Weights of a small transformer language model.
Size: width 576, vocabulary 8192, 35.4M parameters.
Architecture: LayerNorm before each block, rotary positions, biases, untied embeddings.
Training: 660M tokens, 5037 steps.
MLP neurons of a small language model. Each row is named by its layer, matrix (up: input weights) and neuron, and shows model dimensions 368-559. Each number is 500 + 50 x the weight over its row's rms, rounded and kept within 0 to 999. Numbers have three digits each.
After each neuron's rows, "fires after" lists the tokens most often just before its 100 highest values on Wikipedia text that the model never trained on.

L5.up1896:524520459512535505470312535406467465515528490570484501518481506482453476432485485500396515500535596482488494531522547531492530526555484530599476486575552518636551534477339479512440507500487483518474419419465547560597510478522545527472480495479450434462504531558471489503512464530531540480446495539435467515544507432527514451538435536653511528499488483358458626561465597570616501508510564515473536545511576576435495473483528596405521507394480527384430579489471539599453523462503493628508511473543530511488516522460500517542538577420526457546492463570486515465501541526490428494
fires after: "\n", " |", "=", ";", " ("

L5.up2069:612487470475523562489505517532545546591452459508580604472389580597529515376456500427484496491466481505528510499499470459447476517531474503569481578460474408536421477566397485410570522543489514507468498559518474445569533494485499573538455525463559533515603431526533522523524516472403474494563585447465449516457478532515480465499538494489514500496476461478469374425525510552553485496482503531553624462510522518553528443420342525421485494520524458518507507492555475515480506494478513576515593485471513456449541436476482617538493461503486534585444488529536453494565500533531590556
fires after: "|", "-", " |"

L5.up1249:496512459444462486544487516478469495501517536582552461433565457442436509451504495529511497475527491579630419537380570491542499511468469436472468472544533525543526541550507493575576459429464501674618389464476573579501531451551452543510411537457542521449398473491473431480449404512520479435513493555528503459496486421581578545486490471513400403525451514555481535448476519448521463539496549585487536550504556353522499473468490631455507528508480512564472532521497393517507518500552447559533413480417516476563460469509514531497526541411541486473412563481505534381560611504511547462
fires after: "  ", "|", "=", "°", " a", "-"

L5.up2010:520459518512511499477446558443493479455498453530626473485550488496511437480452528544495535493472449450492576487522530487519476569552547438470568438553543476538541479499426535549444563449411556533545469391521534448468470431532489653487448520426529442460520497513379401400525468537512413452462408476485492513604479515447447552442444517470463506473485541555464482465520529514467491494561566532427562451581510479547466438632465499487509530457553554460500488496378540461515468566474458466529545577481486534499594435545507473552507500489479466489609566398561476484432478544510502523
fires after: " |", " Los"

L5.up2020:470520454553535438494408535417505596459474520490546504479543461478524444470511544484509617547459440521541576496507531459577436505505524430431521419608486531518424468578490440508538533528569558506540487461513508573555454492569482522517439514430556556525555601592397463457535515568501433496501403551567422514529537461431468384557449549461497490498547487540454521451523524543470543552466517491472520504481587489437527542591493446512478478500502536459433459499438419483466413530401471523469449630428483546532464473516442547447551533487494486584518515445581490493491562530501442564
fires after: " |"

L5.up733:502532519510586541504476419523415521465496501578471456516503536458525472456551457505368577480552480394537428523525522541422406488519556486540428544557453484487492577413469542550487436564537475560500479579587479465586614513481460470554493370578507467399521474458610418469487448390548622401512556489447513481534440516519565545514467505516471481471518432484464397541542539477493452523424490498528509532535510404461500532424471584531541501593515473476592435512578576461430528448453459540529520636511482411561562542546549377546573526540491542513515430582472476483554540525500523378
fires after: "\n\n", "=", " =", " the", " ("

L5.up1012:471490606526519527489499549517525538528493424527573566510478436452509449480531433533486498573516485648603472557500538488427414561582548487591467500462541479530471502404355452509572450459530566537532499504522424485596402495585423458462515495553415461465506585484506499549454476451489541506541476517439470534562489477500490458522412493485504498561558581405533516494474504575502527464575484541431507517512465523513424512451522494525473461579474502455507515512469514476595463481575440558522545605486539462541561476529481428538395485493416522438499538505513361508399500432536526478
fires after: " of", " to", " in", "n", " for"

L5.up1849:492585438514544473509498394424523605597469496513503524480597431496517468504502475570497477569473640434568502480556485490495404443501525469447445417505503442498565459465458552540506558536482527515428415501476415549590577485509461537514489512530510497553502535467509534435479488580475534456471452515587486521512396497546524532588491480530503529516460530418461549490472552579499390522476488552512524588523509499471408460494556372450466502487569518567532547538574433572482498479467455484570508470464432372452455508524457404484576504467491509513475501436478503451432457488512560584
fires after: "-", "\n ", " the", " The"

L5.up332:519571419577523478476469439477531504508561581478532523498493461558540536471412589544530550527522515574534460558511535529401480470486488587522495511497567584490449494513518510450497508575470515516490474588457421457520540528488538514531477538525543482547496512414510451424477476514509489438477535604460556597565455487492509587544527481517536476452577518525428507450454497473543520438548522481462506618464476515465432407506523490528520482530535398481528504440543426467341496514373592508587549573490656416381450445467460466532554517480572478557442448432544567493580523485556522481
fires after: "-", "|", " 4", "=", ")", " a"

L5.up267:448480477473489492547524451481515511589506514436527559420425514546510384446476497533460536437540638484560417494530517505519518543551443527460422549519480492535457532548490513434516462547536454547507421522423496546437417553536451482568471421433643505500490568506416547510371418584407574533547540532495536582456454433511437481564411484540494520470449520527469537522502444512550545460535484468490539549513505436474498472550543464457373495526410448485539471487514437494456550555382529511456490448485511504390464495489479452505522477477444544534612492467430416525526466593482593346
fires after: "=", " ="

L5.up1559:589429560565559403395425522504545475498619455554472435583544452448568511463472471544512451439523546520516487455496512521533483476597496479581405359444498500531478527436490507508407508524523485590516477487452519542507486518418510379501438470482549494535548575429479634413518539534535519463547513536460431513620449523474513447525471482530482474497497523498455479484528454500450480487509545563569499507503607453481481502561507501499464499454530484617548459447520443493456388475533493470512537536459500632463545512550588510484557555495474466521423565432516542485589460531500413475
fires after: "  ", "|", " 0", " Republican"

L5.up1574:501537486536423502531377489414463487535517475679469583568469537533491440413508555580568543493524482497479496542490472499462474486457570499622517499499456549609544397461523549394528417553467474509492472477474454478519496408473506560427402500532469436559466603515388391489478459421441458573559478480483528497535514483481502583428539525529486460516524495489573487501398511433561544536425577521485535542561400394491457489573459395525506492570580443446542542489454518493388458537458548541505537554501485406531471413498573544490598514536535503477490546509463526381567577548606476520
fires after: " |", "|"

L5.up224:493451445532499493419378442467459464507514472550500570574454488523488467453500596469436570482508549498554447441554545545466521490516534510568423512436474493461455436496532476526512528580528387466591444506560545433493536441585466467530538481530439497418585554467537483471503511521463552426493624539535404534490541417486462594495471444489492557516422438487445422480478511584564508543480506546432483530551558432530455442541525544487620490511564422531580532461582462530523492526417534546447575511526574516558567415494481486549485517526513458445535518444517475571521523443586466500
fires after: "\n", "\n\n", "="

L5.up2258:554574595530514483476447493539508456487485379559459481531407508476551504514381521467548494416560455508406504456564519420396538495573600470525530616533470520519563509546404536459496456516500572486538488535511410556422448529512399526446555564497503518549451494589472559476495586461456533473491523461488528452640472498529585456519502530526493454524543496433449539540490472458482489475464505510416514605479419432544527520495373489423484526488554451422500458517450594591450520559475519560526471427530479437441480517485424461491490512495544481548450521453541491509429518520544483506
fires after: "\n", "m", "ga", "k", "\n\n"

L5.up226:476579464514520470494441442499482481566432475473501502433406448489529542518568489549518485459474602497540515475533396462431567488491626444470406504480408424540480501524515482550559490543569467520555524501465430587533538476591516455491475483569512609456590605596497436524391419479514486465520529530552607511567535467508533480575536493533510528504422577491476538488464559436491556525466600546487505562476527539457520512498507524488512481529491426578414431481516509444425491451565544470508470543547383571463639437461476530563496517571503434516583463463517477471513506474513441497
fires after: "=", " =", " team", " is"

L5.up776:553558386543589483438511515470580550485401472460517545483475412533519525438522392550507474433476555568542451454407531485502406509508537483517412509544526483531539514582488570497508533514496483670473491550455398576551498563463454486509460573571526487462440473454437467407434477465578517469526436540596558519586501516502473537548531480593483461530473432490473493488450569437507447526381452617487447529539535554490438442541532471494508510634533541543486466494404546491435576457377491528526481463533476386372451533540533416401597493393497460496503469552448538525541484481479513426
fires after: " a", ")", " an", " American", "-"

L5.up1343:553522570520551596587457607414475412419469512545507479532566498385492476407419535522461503473517456532458589547501486450426525604558473448512573492476440450522482446516475462538541429487584473532564524494410547549581457556445412565490452512442531408469532489492513498499458500413463540504528473505449594469428483356398456439535374482497497542521557544482496490514520531527533530504521585487479555526477516516480439585452454627531436541507471522418492505506439585477455416512517537519482601538541500508596461514475526475409516450560544579482493474543533422515554489557540490498
fires after: " In", " of", "In", " in", " World", " March"

L5.up1856:489605436572510482546492563382536469503474379503567556535482506566535541478480529491487421491488521520569366473505461484500445478472498490439458473515526479522442546439561519492432473530615525513503462579490483501587510510489539579514565397510535469523502457548464461461428460482590442477486513493615524462553354472579483562543430489504570456457507490535504554495534594459556511543461493550473590625548376412564536482483436464454539541517441457499533504518464612525515491499480557544453501485430513444454510493513366533464602483462496563479622513539542410565453557491537539376
fires after: "\n", "|", "\n\n", " 978", " was", " |"

L5.up1676:521527461479384506495495528477460454533501436539499528496524575502490490466428496560442471511466461469533603487522529496486489610532523495493465450406455519536475489568492407461544483517524514516616488523438594522439406400605521499485551534512519622465460513538457595517591395509515463554474495479499427498465512482477443411499483533568492535650551451537510548489438458473501482585435533451530468568450503468565444427460507533315505449505545522505520565493536584487493448517603519402491496529503415461516522601427565512459500503507533498518566437473558501560488492498515515450
fires after: "\n\n", " he", "=", "\n", " life"

L5.up2199:522555505522493486434483528440534483516487531473546440465454499476486491505486523544448470433499588583508503414443590505446548465463509535536572623493589546479488544472475487422407492469485587486601448528430522416602496564506535422458503495455529487548432532614474451451486462354500487521540462610573552431524398558553555474507516453477493562540457509474523510493501566511534495433448583485472548553525531527549441294534464500467508528436564559506475467495472501521567486563518627511495572467503561486474613465524629495563535511418490473531537574593609493464451553436521499402
fires after: "\n", " was"

L5.up619:532552497511541475532476499497537475481520483489490605466480500490459530507462621562543460465460414563586468498492512482428507401544474488489490557545552555483501540635559533494530485417428526401617470448457558479434535562521524489467503471479502533438482481498440468566394517452482469532494513551539505534528534443504434512474402452444562598530377546522444475462436564486501490593510507497447527591450592437497528533605578470523561587506545481564479471504346513427514490568539606530482570586483607513466505489533527522554494495483537459582579508485591509478458583510537539477
fires after: "|", "-"

L5.up2283:491506409494490504517459423455384542446459518511491539539490455474509555456390531445561499391535566492443409568463563506534409558602465498481514566597487528535541454523466566546534579545529500568521448472560492502501503479447502566528481480497588463434501456583456476529474449498511553453487476491568426524485433551518520432472470579463505477445498496537445505505525453503506522548523452478545569478553536499510535499511505502490558453623426455479438459433505528506439529575428500566501476520528555430568493457498470443423516592455545495539509507456513436397509448516512586439
fires after: ".", " |", " was", "2"

L5.up1480:565491402417460591531517530397446526498513424514566492442471552526473436431536583608503547466548428541564480457469530463538449522488492510574488384561414466488474596563534592538391452520464516515573445585543548471492490460493521542619406497454520425533446451499593419398477437560555543471476437585587469481423511463499480541476533550572435441540512525570525551500552509524503437539521499564552509576552603412580485504569467532531554589524504531579465491490567526470476464499545477476561533563472514516473506514539540511499547573432442484410462562561524545463500514571508478485
fires after: " the", "=", " three", "–", "The", " ("

L5.up718:562533460464468538493475525405515418577447430521575433418446480471523503433516521509559512467465528575545553459429489561446532482530498476479453514491465522534476487610554559560469501456509599528511450493435479496544494489493518599543512451485538481403491497491452469523472473468468556559469429615531526501522398512525515558553517540581448504412431502499521541528501561441568518458449512467446522529576531493465489443508582494469560521515512542508557464448514463558446425549490568547497433452483511467464447463483440552517457486374471524470468473512598528471565504493539512463
fires after: " the", "-", "|", " |", " a", " The"

L5.up1690:502414406505609548488524455456416522527570542545533537404490400505455449477503510469492442456488585529491471475526526543530516511521594508454509490509323479510473516536462556477413550523504480532479467500475508623517491488472503483528453527433561452415453556475470465489568478491512584493517520456448463461467535495511479479508394419454433482549503498435432514460523478584544479395517553536540542436472546539464489448513490451539476461490436442548532486524481520524484504456560511545501513560568456544568463547518457441582477520440541422615454475556549521485546482545500437510
fires after: ",", " a", " was", " and"

L5.up19:517548494467468590533467518418460516432529473726484473478409447425528500408498600405491510484525526509460480531518475575480487490515566487465504503523486444654487562452500508547581504488480509530514510510539411528524502564470454479485524495565525532414420493502531523400484496483491484449570503449542570549456438466523506521482464486570496518474601441544515533564499511504578468475457498501523585455495558484427498478450497454538457472502486542452620449457511481406529497535562502595563572576544422495450449549398526551445466510432574443463393481595501584557464593522418507489
fires after: " (", "=", "H", " Wi"

L5.up350:495503487517553510447470541462555371560503550532541541506488541484427430544504517513486513506480559427547490426571459514422499644479471435453516505575470504509471509392326568517462544476480507494534469458403488502506478452515483428605505530457502435506491523520574468455427494473519508504511604583640560543432378529477433542479402410597464476501565541529454543457459574454479438512568452568431473593502441471473534426539570465426536481480563514572592518514395563476483464545468534457507531453410476491438514499565429382520483507460496488508507452502587468496537460483536451505
fires after: "|", "\n", " Loss", " |"

L5.up1787:490479466540479576477480513446466535557501423499497569565447515511507429441483488611478496558519577437531500476489516548442546538504516379525499472515476359491461528551541498496492484543548541481492453470510493525496484541557516487452462573621521557459490574436502420590409467478479571432445525524533553453482447535541553514452521507547454535431478511537514547457569453549505460487508559509537550568500496507514537491494500467429627491596609474462579467471481529569460518429495455487533532532493428474403555469500467456497488544402496503564482472594423489559490555541545407422
fires after: "\n", " medal", "|", " Nominated"

L5.up2197:614495481476497460486510477469461470582451536507491491507491386521519487431594469492482613549506508487532356420512563483504475509447545535492426465579469386480433460547525561486484436534493480470528436501537430550568480462516498419581473502448469505459504586545585367490435387466516630348462454543504460555534472517478473509477436500528569441532471456493483538519448569495493463558510491578561561595464496483582537471541481560454604481502553439573454500446452605503572503475513552498464423511509501518489505474634402473534571570382520479505478449515540452402436616505598491480
fires after: " is", "\n\n", " has", " |"

L5.up687:538481432536590542418533493333577438524531373505503552489494431458527446503432611480465567424411478511574462434514511547558452519531498579517460417422560540499493417457453517444426522480521504468561458535514489423534548528472464568546438559486517562384568432542537402446451466497570594504504586513493442576550462466485452596486507408587410421588428492493490490452488506503541416574520503554438480601559525419528524397536592647488573495499549447488478501502469578588441489451472539530544469506498423497403472438634489457493497545449496415495528510477570486400509528469545530528
fires after: "\n"

L5.up1709:531514428554468476403457477445510477614499516559482553478458531541511466492465597476380409444485575530616596376492543534434554480482604537514413491471536492537519429529593446528482428464487487473615432525589493477473560521560516459556447535456515587548538607574472488516502472426479503471534532436411406595489404415488496517508510512454454470419452473378484557448480608469504558499511546494475487483427476463490500419536457550420547495393553511444475461449510444455510449526569449540484496505502449457523565510533558545546480546505525501457531442516479397467572503525544519505
fires after: "\n", "|", "\n\n", "'"

L5.up1445:517626391550597469510437463479558514498534461528515603414550446542519516527487457517459458527458545458619566547536460561535486438547506520466447427484410506528562463559483563573454484506456541571603474605438420484430415444461534433512450551546521528461478537547445537469494498455496488503532500520517533442474479586508426508568526435522446486551459382496463501466524483550612572555521510404550474541477477438509447508507458469468561621507507544453534514526467454453456490518460472500523553498492456469431374511551470596524417472521544428443441496421428562521494468480489453444
fires after: "-", "\n", " The", " the", " j", " a"

L5.up1792:515519456520495508422517435525410463560561525477501446483500498495557487512445448524488542489483479528589408476489548468438547427483593531576394533519467493507501457531448480425551392553486483554559496504485414637478394498568377479475442487484572551506533592452522384501575465460506612395596547477537498492528482554390496517508477484497446458525540533525415531462512487469490417527456548560542558555475496423528504397494504472484545531520489475559466482503475510449490520559555466480492496409515427474451514451525561558556458451444525463472569498456535502465543499537493500508
fires after: ".", ",", " However"

L5.up1218:482545509496454444423432449489522449574565509550550517512431482522446377466490555501490488473505513470593526430595639508469433536486497464485486545617522522561470474441451522462460558479502438494571451477509457535483401460503450471480398506574513471470533493532522540466448526545493466506536633509518545641566397469384363519498462516508497481541496475570531506469527409446515514602459476465481530564503516329529444460421550348412655474535469465535529448475455576427484460455490518522517485495475502506544437348543578503525509464482523539458552462517468421464490463559539441508
fires after: "\n\n", "'", " He", " he"

L5.up1812:466483389493456543546345537490500567475596476575492486503489484484517547422487540478503517523541531478455477535487545583531460491491514550446473479563477450633561543513531538571507456529485450577502413459542487497580462433449426439505490493557523528464505587565420456440526423456522497513532551511482429569490518445487520479510523535587435557499500493621486480558536468470575434532523599542584450521453493482382454479560446537466477521440555449575507524462540604647556554462564428553500459596550445454384524577441609441488554507446518449405376514543485478525519622479523476591
fires after: "=", " the", " a"

L5.up2255:474483382538520443508471507558477377521504523508514485413494504522498459530385490518509457508506543625521512370512493444510532408456425563495366492521545426470521512532495463558400556525449473481601449494539406456479513558496513429520461429610579578465564506492575537593428474472483531493491442628484511571469467526451528435491501524583527584467467500476518628538479674529492551422561511525514483625526461472537524485538515494497453453378494511532506488460576631527407523429413539547592475469498416580438491510433577532425519506519526521472519468549451469514536454498507500448
fires after: "|", "\n", " so", " mi"

L5.up1273:463489531543541532459482516464559442480489527528546520596482481481479478470483586478507555497638512422520531501526499484542602447473560528460435517502489502533554572572619457483516537523533515519543431398476454563413490500504511380523550433464462499534538508622438391486418465414484475429496488438590467565505520384541416461449425553433530431489437527510451494592546542508545501562439528462585558543439514523471429507599547429528575529488496440460452527498422577468507563560578528479494367548525369471558516558548462506302528521491462575477525487509469506486554529537543584520
fires after: " Votes", " %", " was", "  ", " ISBN"

L5.up1309:491525495453540457453408503508512491476475558547517511533498529513500464484450461526500529478482525514517544441470482564450510526525448562543421563554524581545464495449510478464518501506607457442464526499439446483542484625468441544515504476443472479442445528489392476532560529517488570480516469570517432459575469526514453575530550510549458493466487419484471477435519472394515535529499506530456499545547460491397516400563573474528522531521621496530500533547428453437452465517523504501470437490472493419528414431490509453531626528471543581548458499484498455458512480503525399520
fires after: " |", "|", ":", "-"

L5.up681:483528492472564524469506486497347581524452524512550559484499522547545592501554488504466604446469459447441489450481549526491423494491619490522446516530504516567576402501529573435582558570497514584481503493404522423528482490500473555520487495496430479404479528586487423472462474571481451511487431554457450440437479499523508535467493579561540434476449515518337528491427582505441420472473524545456471522499552383508551423491541529483553460525533500561598545473408473434479523524481428457449506503457496452526519480542536447479561498430509467519445464561497610547412522455529539461
fires after: " |", ":", " (", ",", " was", " a"

L5.up562:566572509539524520478384542490578537554489464451443489421445553526582472521470525431350443478447510485543510396610515472518485533487535509508488474549476543531520535491542504508442439459548533472489454564541524539581524521476467501522442517567509517487524525674507550557532520411535526498551525435482479488462545578451424452593530401530470533556492490482556518412581475537515536592414524500525493512416461529539451522406581531420521460433534421514473569475472512515528462486511541572566425482447492508447562552558492609557525532433500453485537476479559503455524577508535536486
fires after: "\n", " She", "nel", "\n\n"

L5.up820:451478449470622473568490419470491443595545381496555560567544415566573467460450480523486539461463572530618475518537537517549389496493437514498433502549466445490485441405464490613454521510537560536581367541489391404496468570456479570542509501442453465449545418559490477386418458542506441442545467545468440525481392458466489623494398526478497525427507513549492534482515461493471544537492483480494529476526449493555505517602513489458523516594479491514506471469413512503482489550413479462490550432460497551527444432535552520426497553494529524436464477535456450440479535503544539437
fires after: "\n", "-", ";", ",", " the"

L5.up1410:535497449437504490532458546533519519478486454493557572522465530564515513488464472568528542583431527576565484444446446500475455493456500429530456461499452543537504487552488612391489462523464480508461419540576469601545507538494486459545469564556511472528494443498526519510462487463447508518549531533511519542456385480469508528431546474540397480491556497529474523458459481452519431539509439541483553476514512518428494424591460591477517460444490464597492440426463617561381481425568620502520449548464509525414466459515444484472528487518500516439501536468539499507482507524490506435
fires after: "–", "-", "|", "\n"

L5.up981:389567472476491553474529420444483467455490494529508457471477537544640441506517524529532528564478512519620474513469602519556534478482504473501477553556476488508479542384382521433392485540504517579482396487512480580557489473455457457509416602557472517429458527450424477486487469390431494454584487527497584555569441495534455522597532502502544552439537547548476483521476467545482522512436543538521491493421521468529501480487475471428423469501423480582412540472551474509520552494596480557536534489499464508424517521488596503464501582544401427391569457483496566506431566470504535514
fires after: " the", "  ", " The", "The"

L5.up379:526447469475441470472390553480519495492485466503537527563467500474573525480460519560500508505566523487436467367477449499482481521459503586551517510501404534477504472493432534489406537516548554560538484529464575515511541541653497540612520498416538515515466507525605493439502502535444475516436504486532396527452570491435466480519596511517471435491512493535445474528483468507393510453474526546525529460523524520527453389620503506486526414411434483546454484488570400420493455562467587582579476522497582511447521416526558555537618594470431523514532478529538540512513467557437517493
fires after: " |", " /", ".", ";"

L5.up1569:551455526527581562526435543455510472533571556471493481550488466466573474472465590493391506499464483571464439478572469500488513515532530521484532510585484569497463505548434534501414538528475541442517549493498485616478455550566448515559513505502452502450486511582397466474495600568430583455459545492446449556463432494521503452510437554474502466556556495528443582497475454486538581586537491570456506543539497460490468499491564618505437554538434446464512482465454430447576467592552579487526484557505486475535535405481451461491543556424413540446451502522516529542317486515546658510
fires after: ".", ",", ":"

L5.up1657:552449484446505508532418521434514412545442492531484489509521404507546491345486528488458471544562533520553528511454499397484591520413609532503457582661451482506530567553454548434453426501475569481502458533409508539511490583453547486493432551537492510501498551552486505503499555496560579503507421497414487577481547485520564541470541517434457434519611541461477567472534507473474492461452478570473574500572454541533505513419418550474561576493586563543574433526523514558462486512530558429538520554437485502507499503608429512505450509405445458590490493555501474575497404572493421460
fires after: "–", "-", "19", ",", " 2015"

L5.up1006:473554509458513515495444527519476537449546458506487592458503426441460587548464534420519496557474450472465415481482536369514484541496553526534445513468444531515475518582511456530416532547521518515514525513456483526537475473424426499442528501441549556368449516516454491566508375496564502567598410475520520529480485547482367503470463416515467487441464438471505527471552517512488515531424519506498528485424367420454430542515526597571506481395472482418501457493543498554525522523547448509477449468500537528557439500525493505464535503559498489477489454588563430485540472596446534471
fires after: ",", " (", " of", ";", ":", "."

L5.up452:531474483551480566447516504536465549434558491503522475545482512576543511577496506458539555534540446551522561430492567479502553480542481497480528457530524511491507517513533559443580466537492482516630538576464531615518435508509474405505529476443560524505507504544517483472551519518519548434558552521489443586507492457504423446438613479404422491567584499479493552455474417572478540585442479553483528473422595458401531509504450514456530397541487437471545513514421563501575496499546558438505429457440498560558512438540433527477479505481550551448512496456452488454496474481489470549
fires after: ".", "-", ":", "S"

L5.up372:464548447475564434535443516540494572582545409518579461527590491554480576466460425475488560446459604498506474562483472521562405433577415508553420501492582528634508510477507550484468455427386546496575398464528488478537481503486433559555514468481474541551499456491401531450547497524488523415532490550595506427478390482529535533544503486551457473448519426608433556483524469493563548546553412531463514515577455449492465461517498509516389444474561574515545539520525491525530524414427501506529392446451541456430498540437516453487382549470504503492507499402507554465547437498555510530
fires after: "|", "\n", "-", "son", " Time"

L5.up2070:511494526457599530437532546535507499490549539506516585538507554535518532447484503476513499517485503513448458448557550577451487406468515576567506500542480498452533455600432458547439472494555583415518520517401540475389437514582462544499561471553568423472517467488561470483567483543496544556482499423435539541665503557406500535445521477443548474453490494492484452505528505491469525502471480511483486505519491450565522438449528528472568499498550465556510521531456454488561390539493507471530587546405582529506457442517541430519523505426482477481438461525557548495425482516445449503
fires after: " |", ";"

L5.up2247:482460412502474529446493480471421617475467477461528478424520539558493499474534484551525521516475502556668483474449483578572530449514535517485476493529479492561468514500432560577505525507547549476554401487468425541562553544497494545633458582521563471495460448454533455426459471391534571519563549528533480455496388484464483464516556454513453548528523471514420574472558565479535413493549510535480476542487559447549439423487487455490563466474523536555551500413480545464390510484579424493532381443409536530476487517488520438463575492470575511509424505516632532444517490575472507511
fires after: " the", " Her", " The"

L5.up819:534607462468617479489498491449423346612590473556482565533508438496520417523500486532502419474473540550572499538599509488475352596553554537602478375513510423525503486498434531515439420535436462455528449623546460543534442479408494451433402540513492456540482552467511538444424533496537522403501526524537538438509388573510480597523424540579518507524501472511525541533487486575593449524472468470512484596475457546456469436448513496435526485474564499495580534495475425534544514350521473481489571513507543520533489508443499484485490557520556522546489559581448448478504478513566430511
fires after: "\n", "|", " |", ";", "V", " of"

L5.up994:541437433546526407486410491487442502519468521535517615416472409613478530474556547568529546450526532476592495524488573430548384441574542496534426533594542428539542484496420574555477568510469486530543485546454496446479493495488500512522490565545463495451465436611477455482513487531418488483489492541460436513524544561481526517503563439538472512476614487448415507442578502489469500544524467491411470582543483537470505531488445534528475409542530475442507609550494490424461463392421576493528520580394486427574496411548514499460663502529504463493517522463523522445514466558520487465
fires after: "-", ".", "\n"

L5.up1355:508509453496491497499441436501446516461504536515599537434482474573477510525330502509416517504432536428608434507461587485552424500504472503408465528569512482554504459566489608582549491516555598500456481536493562514474514532530474539563541451492555470481502458514420455412469490529527518499536480465500518477506578475495526515489479475526448562535580433460439499467546551465526529488579481541441576567536579541428436418528402449490538464486453529542519595518398561490584446530575504553531544508452533484473518522554486500477559469535489414557497446563615395428498479474495487481
fires after: " was", " is", " were", ",", " be", " film"

L5.up838:458475580535533407461445552419483540469507461505519490471504465320508438547486511556540436470525526492570525558517537564436538535529483492577571411507488368518495488441390389445580449497536550564509497456537493559557438465519522532449459469528430454467452575417494470441601554533513479491522406498501488500570497504512462538509549533574486528562496521526430500450475510493481474484488452550556506559478539421482471455600571488528472452426610416603546502472434578483459426457481529512517548434455468588426580444551470522494494576417461440527521537442536530578569532533522489605
fires after: "  ", "|", " Party", " |", " Republican"

L5.up2021:552487335455582510529495491520543447510555452528580535506535424476494476452409446493506566497514501528454518416581497493478390470565512527529579522553506476463427475480480402516466438495558619477641471463475518508515481475423453606482491439506550549383469449553528426355470480434529501483469520479550489577532464390474504650394469503496492400450512463466433515464491582562519499571545402522426562485495443468574517446589439537499551548517542438460467489419429474478489495521510541445527498555434515447464434472527469458618554512519519523585437535461601499469397473499462494537
fires after: "\n", " in", " (", "–"

L5.up2227:437523439486469570502435530495590416556448424505563554545484574485451414436405567559430586468534454546574500427609544486425480488530502490534452618571496533559529484578409442473511500522436464421490532558523538524454489504580479503575514578500504614503541500507420561476499564418494487485499506467572476513458511507424488494558462519434533525521566526468501513532503499584520417494514451443511565596483467475535483448538501447455522527494518536511584470503443514474533362572479547436538497475444475425547507481569482462500485512500459519569511464546514371554467503466507511525
fires after: ",", " October", " September", "-", " In", "–"

L5.up793:596519477477490539479469538496457457565467447571578594573490554488532462463542536598473551506447542577552493484532433456410417531376553603508449500558489464587544433469496583523426544469438559480468556532467392535516397487461525462471439621586435608485528457491486560509498465489574441479496590535540428597629489506503464546471480464493557472524609582504439590436404567551511505491517462530448526544524494486507439464472529484519551459446608534508576569401466496603453444510468534454569488538399441485529546437574485465522512466577487561539490491541611511398551484653538506503
fires after: " |", "|", "ova", ":", ","

L5.up1536:513550365502515475434484474497582547526480449529496505463521441538546494510509499510552441413453518519569595527473446510537437385493444464453528409468504505548481485440547668651506482472467595600588450625556459439545608459489521508610454602528552494442429485488517517471513507539543496552471555630494507534595437521515531575555504510492487495461515473580496475442544514452521467508484490603503438509487525440529512494575452518503543462494562496467523421432451562546370531439445523457556487508517494431306442464494550539528533487491541547509347529529568463437498556496522488521
fires after: " the", "\n", " a"